{"num_attention_heads": 4, "hidden_act": "tanh_gelu", "norm": "layernorm", "norm_eps": 1e-06, "attn_scale": 0.125, "init": "normal", "init_std_o": 0.00643, "init_std_up": 0.0238, "lr_head": 0.0115, "warmup_steps": 278, "batch_tokens": [16384, 32768, 65536], "max_seq_len": 384, "train_tokens": 314400000}
MLP neurons of a small language model. Each row is named by its layer, matrix (up: input weights; down: output weights) and neuron, and shows model dimensions 240-367. Each number is 128 + 32 x the weight over its row's rms, rounded and kept within 0 to 255. Numbers have three digits each.
After each neuron's rows, "fires after" lists the tokens most often just before its 100 highest values on Wikipedia text that the model never trained on. A number after a token or word is its count.

L5.up691:082085159146128116110104105169090122125192121106098140152134143079193125134077104134130106114117154127121154101165118114185105138115172088138124117086068152108076135157121073162117153164104137104087166091114161215152136137151071102130128149156132070136135171102171107117236149144094077161145107136167151102135107099083111148190162155124172112083190138139148136065108128086138115073171
L5.down691:176146130106142103112108145194130114126130089141129148114178123109148092109175089127175108108147118146172056107132113135101146118169097088139081155137110083176066107153114159130136123124121180158155082116122116160118127106076128142136143140198129099136166117135146139124099146096117183100134153077073069151095133126126124182158147145145132080179109107089158112156164188087150114105126
fires after: " a" 17, "vi" 13, "or" 10, " A" 9, "A" 7, "an" 6

L5.up159:163103139141131063128092111159093151057179092143126095156149139087117121043121164188115031163098120149100149175134146114102145123121118121136124083139184089145167144121159131122113132155111093131155158136104131133121166079140084083136105100137083095096163116078123097114133085083171149094158105140112108124110157141156148074132154137117120114114133135168086134112077142171063150172069
L5.down159:134133137109148151077116158167176146124078131179130116123109137127082094106197082126115137164117162152095132206064078110167093099158076131084063145136079164113112150119169114078157161187150122032123122105141103138122049094178078148091103143141169153088055138168053140149132182168151128187117116114134143172150128103110146098145166109107129168071162061135138136126135108088145161132132
fires after: " " 29, " work" 16, "." 11, " continu" 8, "u" 4, " appear" 4

L4.up468:050118143129223108099123089162153167083132089104078087133108124183157189137071148135136134100142162061126124188115119106121115174122119134161114161087107131135072147135174135098149128141127064140176127149049136171136149129132128111096104148091165075118119136156093147161119142153078132166229153182118139167143163106072089127098135131107156120156113063079134128108134141181190113133152
L4.down468:136130152181180137143139168167125183167135120118163158139103132164113133079112105162173130122120127135162053091091078118108138088115162096147126179176114114070109107095109231129154133182104145127129143115138058119116136148101159096139124086137123135148119157177128099086113094128172146183105101138143107151163070150149168088121112130073092143212082095135165093172114103121158077079169
fires after: " Ba" 20, "," 13, " Ma" 12, "a" 5

L5.up510:121142166123187109155113172188162168124136131148110077182155153133131125135140166189146126148055158199126105106164112117172117140165055126164079111052075107080118170087190154100129118152156109171168106111118117177133146145114080173119039166141147109121149120101135125088098095154100150121144148141144143199127151116087103108126126169165139111094153130168177163131125135108148071110131
L5.down510:157146122087101172149101115135145167032116125185189147148156142150122160072151100143109089060129101209110081081148072137164140138144152185138146084132142164135125125127146146168205154167149139118148151103137099090105123160107182095114123113158104062094124065163153131166112123153107140121139071122149192133093104037143104153110108137082084064120173134168144144077104157158116106166188
fires after: " V" 17, " dis" 12, " a" 10, " con" 8, " A" 6, "A" 6

L3.up690:108085107098154134092106155109153101089161123139155135091153122169193080075052108104121123085127121112078207162104110129130087163124095141106104153128153186153138080114117126114134104086166152105112071099062107117123078115108160120138124097085169139112142119113135152135145148148066130184133130123081146140129179101149081081146127180103117137111157098107140105116114219143108139110099
L3.down690:137149104115145130137149108160110142092152208113086110151090159132156110100131072193186123093149088193143151133087107130136118147112119112124128050160122140076091179109109164097132217099157098154178167119121123067066198112175131149103178113150133073096159182107188107142111163115156118172134106118184138157089139161121145121164127101152047146179160106124094151097132048154188161133152
fires after: "st" 32, "c" 15, "f" 8, "man" 4, " F" 4, "ver" 4

L6.up307:158130130130142100136094131123169083102108106119111092191141196143110138075112139129146112132152106107143137061152131125087068163146095129117125060104150194150105149049155166079111124132134074175151127131120089145135117065146152115146097206105121113130127162133181139176160168105114131142163105121174143115131132135110090019131130130075169124124128138164106228094101163117167096161161
L6.down307:116110138068092148168110100148122198183065132153090079083096115111137094139143145109099150134086141170135148173140125126125121110058066148171129130090125073148135086171099125117172154166121146110140185139129126104124124139069158142113146134190075114112082121090039137105082160110110107098117098140126109138085179154153102138122146119156130086133161115129165102075073095211138084123194
fires after: " G" 17, "g" 16, " g" 12, "c" 10, "d" 8, "z" 7

L6.up31:123080133134136096204186122197127136129137122062122084110105169113112134117156137151161086200066135147101112137143186126098098057133191176161120131122124144170098147153140132048140162133146133081147116091163151116150095138094141137122145117075136159133129057178107148100111118131161149096077122162111075120085192105163104108211086162115120167118130114177128130115075077165108126171095
L6.down31:139176094132092147076068088168139134114130095135119085088131150097107125153123100143162146182116134156122113097107086129141119131111113089125142066192115115108209120125143123112078104179148095058104180106089132152142159117122132165106135117081048106142132134099103137080086095117099100167158095157085150171192102135133162157096111120128124159158073103189094168214134166158083107125137
fires after: " " 21, " \"" 18, " The" 8, "The" 5, " the" 5

L4.up770:092115160107126063105135169078137120140134096066133166139065090109097106184143149123137106135153078135166104089129126140080146144113142087134097155141097113174074118116090056069113132124090118106102130125046132087176163175198133104150127120143103117154134178187179067146095119131123138169111195108106037118132135173067117051165096153139190118136149143139122075118139062137173102166129
L4.down770:109101131151173202140058157146108137144093243109126112147130126050140116124141133117129114150089136148087125156135159130148186096144163159120168164105091120097133128192183079146139138018117074136125132124131208066150166130160119106090092125142127141054159141131202151075093127159132162099117109158123130118124110111171096094123067151121177150101178105126078154098102066112077107180128
fires after: "w" 13, "ir" 12, " wh" 10, "ri" 8, "sh" 6, "H" 6

L4.up574:101059211160126144107171122124088162120144120137195117090131154141136165139161067090091151169180154154109079190086178108101070153154107118105131132087085148137112127123109078131141106072136094198116163121115139147160110175116133151167090091166112183179156134161171094089140159079137118136130130103089085119103164137123145133169159136138115148132187190142196135070131147143133035125182
L4.down574:115143091175146125111132131158139133097149175083120093080129142096152121111126186089182091065140109075090221126149220135125117104140155079099116087062137137158137148153154125139118161133148127049188174131178172176157167124117129126104151138138169084086160133128125091106106173104132150107119066190120162140068102144149161144110040112098138112118162090115077142083107163155132166100097
fires after: "il" 38, "um" 6, "ar" 5, "S" 5, "H" 5, "ir" 5

L3.up226:175156108151165163133133200132139088090138123138077136095139101159131083134136157141137121159108113172093182137130069110113130176120127149069124104098111061151131068096103062111131138049074131167159123114063171126094167162124120109122175146115150151138041098170119146117131119149080131170125081101058073139133148180120011086138097195119161083081115115186114104091092124161116080095154
L3.down226:142143129161145128182169117126111116147145154156145071170111128120133132154121188140134137069190097144179188125097175118084079115140116169169103091144152134112134080147162135083122076100132133142132119142142132187055149115142162191140145159164120103177074132175081078163166156111070151106144053117160092126094193096126165134138113123114075095153127084133144182168104115150134129101119
fires after: "c" 20, "st" 15, " St" 14, " st" 6, "ur" 6, " C" 5

L4.up794:097133187093158131151114163148114125084133083155051154119097143121184153140119158124162106152148114034135195130124144111148170129144114125149110136121122073122143145141117126116101174178146116167081137089090131164101157156116130090128131164127157140198147129057148148143072118145092146136162116124059161154140094135140085158124148144141117154165049057133153158129178088105132131124125
L4.down794:102102122153104136165177129126106070124059155165113155142179161107098175174142128135164148162132162108133102158128152109105154101144105171137103119059088066090159100156111160086127123126102155090127129128147145139122100094151175120167075117141147120127216145208124126123118147121200099109102091076133125118158146161128128094132088114100092106139114139164128097136087154111198076129149
fires after: "," 20, " Ba" 9, "k" 7, " K" 6, "o" 6, " Ma" 5

L4.up532:142177109134083110135145158110119138093101126105090134145116058129124120134122117058078113141115114107063098112125149134127152096122123136130092130142123103079094113106173173130134051110098182181120111120128161111189164147082094158188135106131142142128169101182131144122078142142109122147077194088131063136158152100137056120119127197153171085109134122145137182111081151123139069141115
L4.down532:067181079144130180071205110152109100138059152067147141119136159183150101135124166156142134106147138113103127123137158129172106192106162190156172089159084157102140077144122112127111109089135134171150112099149153108095170132207171117189123117103079145150160171138140135146111146128116145103123110145128126142207129128089153146094136148117084135087146048093136164139076153161162115106117
fires after: " f" 22, "ur" 9, " p" 7, " F" 7, " st" 6

L5.up715:121152096133165157136154089157099101124163135068173145107119172111113106077136146109132111127174136138085103046118179120119092152106162139104133107092107195055137138154163124139125135140175132153105121119154068122149074153161102119149144178120147129133101125171146115154189109155114122125156123103104147119082116140136120018138104163138183117099151115061129138113143169115084096123179
L5.down715:167131166109113071104194134124127112205082139145132107119109120146081142094125167137111168103064137108095122143132105146129100126126141135156141151105179075198171084123126144151115163104109173108123101118150069101140130087098129163089140153090155184135129107095159157121051179121135116116140097125155142110140143100175127152127169152173171136163088139159165152161028122100170113132094
fires after: "c" 40, "g" 10, "s" 10, "n" 7, "d" 7

L7.up4:142104105113133114117116146204174153149158171100070167130136152132155105102098174130129101187092123118129072066141127129189121143135142111152108064092118189117157198103110139114153144131065135121182109110165145169189172203128093108098143156116068137070179203150105168161140100108142135134077157139134116168119138135105122119164123185053072107065127115138073155097144157108135087059164
L7.down4:098132146142063113170117124150133117091134108123178136176112136137108183117133116108117114152092118125129130114078129109012104135037081073122118104093145089142134120147140154087092089080168126107167133141116121090150088132169127170149132113116178149138154098183136027071105151140125164175107132046143140189146122148179151123139113093149127108197112129137140097188144110200139093209113
fires after: " in" 21, "==" 9, "p" 7, " sp" 7, " imp" 5, " re" 5

L5.up611:127172173165127129158107112094138114049112118126141133126127124116143093135122143128114171181147116174072142086155192108173150137124137185155140123095150124188078112104103072114151123115093125150143131130090090065157148135091134171129081135074134112119131131152144151118174113131115135145113161126106116110086106051171122082133151144167162165094150100073122186125177144168112085131057
L5.down611:124154058120083132140102131192126145096090082166085152136136140147106085120121088126182174159126082114162153130111151120153057099194139198120165088097125155191105132150115150111080151189153122114119087096126148138123078100127140136170116127067052069110133156142124119127120156118126100120159137115241179141128121106177145112107144149193130123117105146146136124175149151166109097099111
fires after: " St" 28, " st" 13, " " 11, " T" 6, " d" 5, " The" 5

L3.up386:161096119118131122083108119139168177145176083140105179164149138157122152130124080166164140194118163152102136112095204113178093201155116136128130173051073100114088127185095136165134120172123054211099146104107091138149157120174137149071131128149094091121104107121119070075166097113105164157124114101117166163196105122109153145138105152116095095141189112120181115123078162111142070099117
L3.down386:148138127102140122094134141129089158130172135167164087101176148148082164146088186078065102109125122107165164119147120131113123152139100143162122161176086090107052120159142196107132073181138116138157135127129116158117131089080120127158123163073187103167175095162106051144152131098158111119115091121082147121118140082203088142116138115152144110166116183127159145129128121146141090138132
fires after: "c" 16, " A" 14, " a" 13, "il" 8, "z" 6, "a" 4

L5.up671:133146127127127127111086163108117159138116151083134155137160186153159131123107091129131136179167100157127080131121110111154125137106082125102124116152102139133104136132101167102123121143098125204115147125155070137166136133102090139114115131124177064113148140111110129097159110118110128147139141116145113117136160100128165131114152092127116135082153027135184172093162194077124151096094
L5.down671:110143131144088149178064168122092118094172088121106109100107134141096140173133108111121115101103180137121176120156108138143138135127037108158110141091122150129117091106158088201145073137154087117141128121102113177118155169149150125071075131162149141094131121200114121086143079162111172139132185107117150118083090107193092091098167157145144185158180136095099148133044086155172141137164
fires after: "s" 21, " A" 18, " |" 13, " S" 12, " a" 6, "-" 6

L7.up271:181074163118155171130130181160136158067134105136140155112146154126168153066183173131104183178119131117119081147113124168117085129137109113068063075098139167130146184101090068160109106096115169087108133081104151168158097199103173125151100136116145104088154152099081132131109096091101092141108103123114125084110161175165062115157095167117097111071112142106164154155145151115117095111128
L7.down271:119152055127094164161066150144198145144178095144145124163124157074140151106117160060131184082152170078138135092161125099151163105148125085075106075162119171156184173164106114147098108096108078123101155114120152150137080130182192156154119155101077152102162140212114122095149076118169113144083092122149152128079122108112132142126114119160138130133140074105127135130167155127126118163118
fires after: "p" 13, " F" 12, "ef" 11, "f" 11, " re" 9, " f" 7

L5.up77:130203149108134094082188116130124195136139132074165088186132143157074108133152117085156110107148136091185143147117157111146151110149127156119138083154130121104114107153147097069097135111125138180204170141110155098083136146134156120096099139137111149118182135133075125155160091070126118151141102140105087134111174114128129101144127160119139170130101113156130179119061125069167113072130
L5.down77:120098130101098125153140164097139154192130146175095175116165160134134147134145102140107112103160112092129112153138122114178110094161120169100150162116129199155127114104107129147133167137077096065089140079143074111126101078096082099187121124138124126125100127128148169193145097211151144193172156124119183163149102127103090128110185153109162155125126087149109137037138100129135103123160
fires after: "===" 27, "." 20, "\n" 15, " where" 8, " " 7, "|" 5

L4.up6:142164170097142114149227159170151154122109163082156104130133170185082085091128104181061118146158127126183105103077131129157127091114108118173067132099121151133159123101135145063165114080103121128126114126079090139111191236119184086113122080117140101120132206117116131183193129133096116140134139178130119127104155131113145062153114154117145128100117093118140116134123131105144112101209
L4.down6:118138146087089095184091147132112083181143133177092106161093136092091125137132120156142107148154144161151117132121144140137067073139164115109058168120119089159102168132120142125128118144100115060140155135147106113109111102147139167154080140096116097209127148169167147102100174173189143131135210078205108125146139085132200136199130103101073184105100178117161057166173092084127071166135
fires after: " (" 25, " " 15, " O" 12, "==" 9, " re" 7

L5.up731:130087185158148091189151122178134116121151139066109092150108136139116155118093152104140103174132074149085112111143151114094158160164114140088098108101105107174163171086130095081105112092166091153191168128171100132205097115132085105149132090109114144080130132126107145138114168129145107132093161154101145103215187159153129108138078083069060122127115101119126151143093122100096150158088
L5.down731:158143077156073068069103108135099116186141090139105122191112160148149026125164181132197186117127146163125104117118139123107081161160131115171094112147099141139112090125119180141055073153099104128068142163162054101127142140149168175096179166129118102182084126115104133122177092164157173140117077101104154130164156137126109090103135162141155117130104116180104101100174157147158122199147
fires after: " " 21, " (" 14, " \"" 8, "-" 7, "s" 5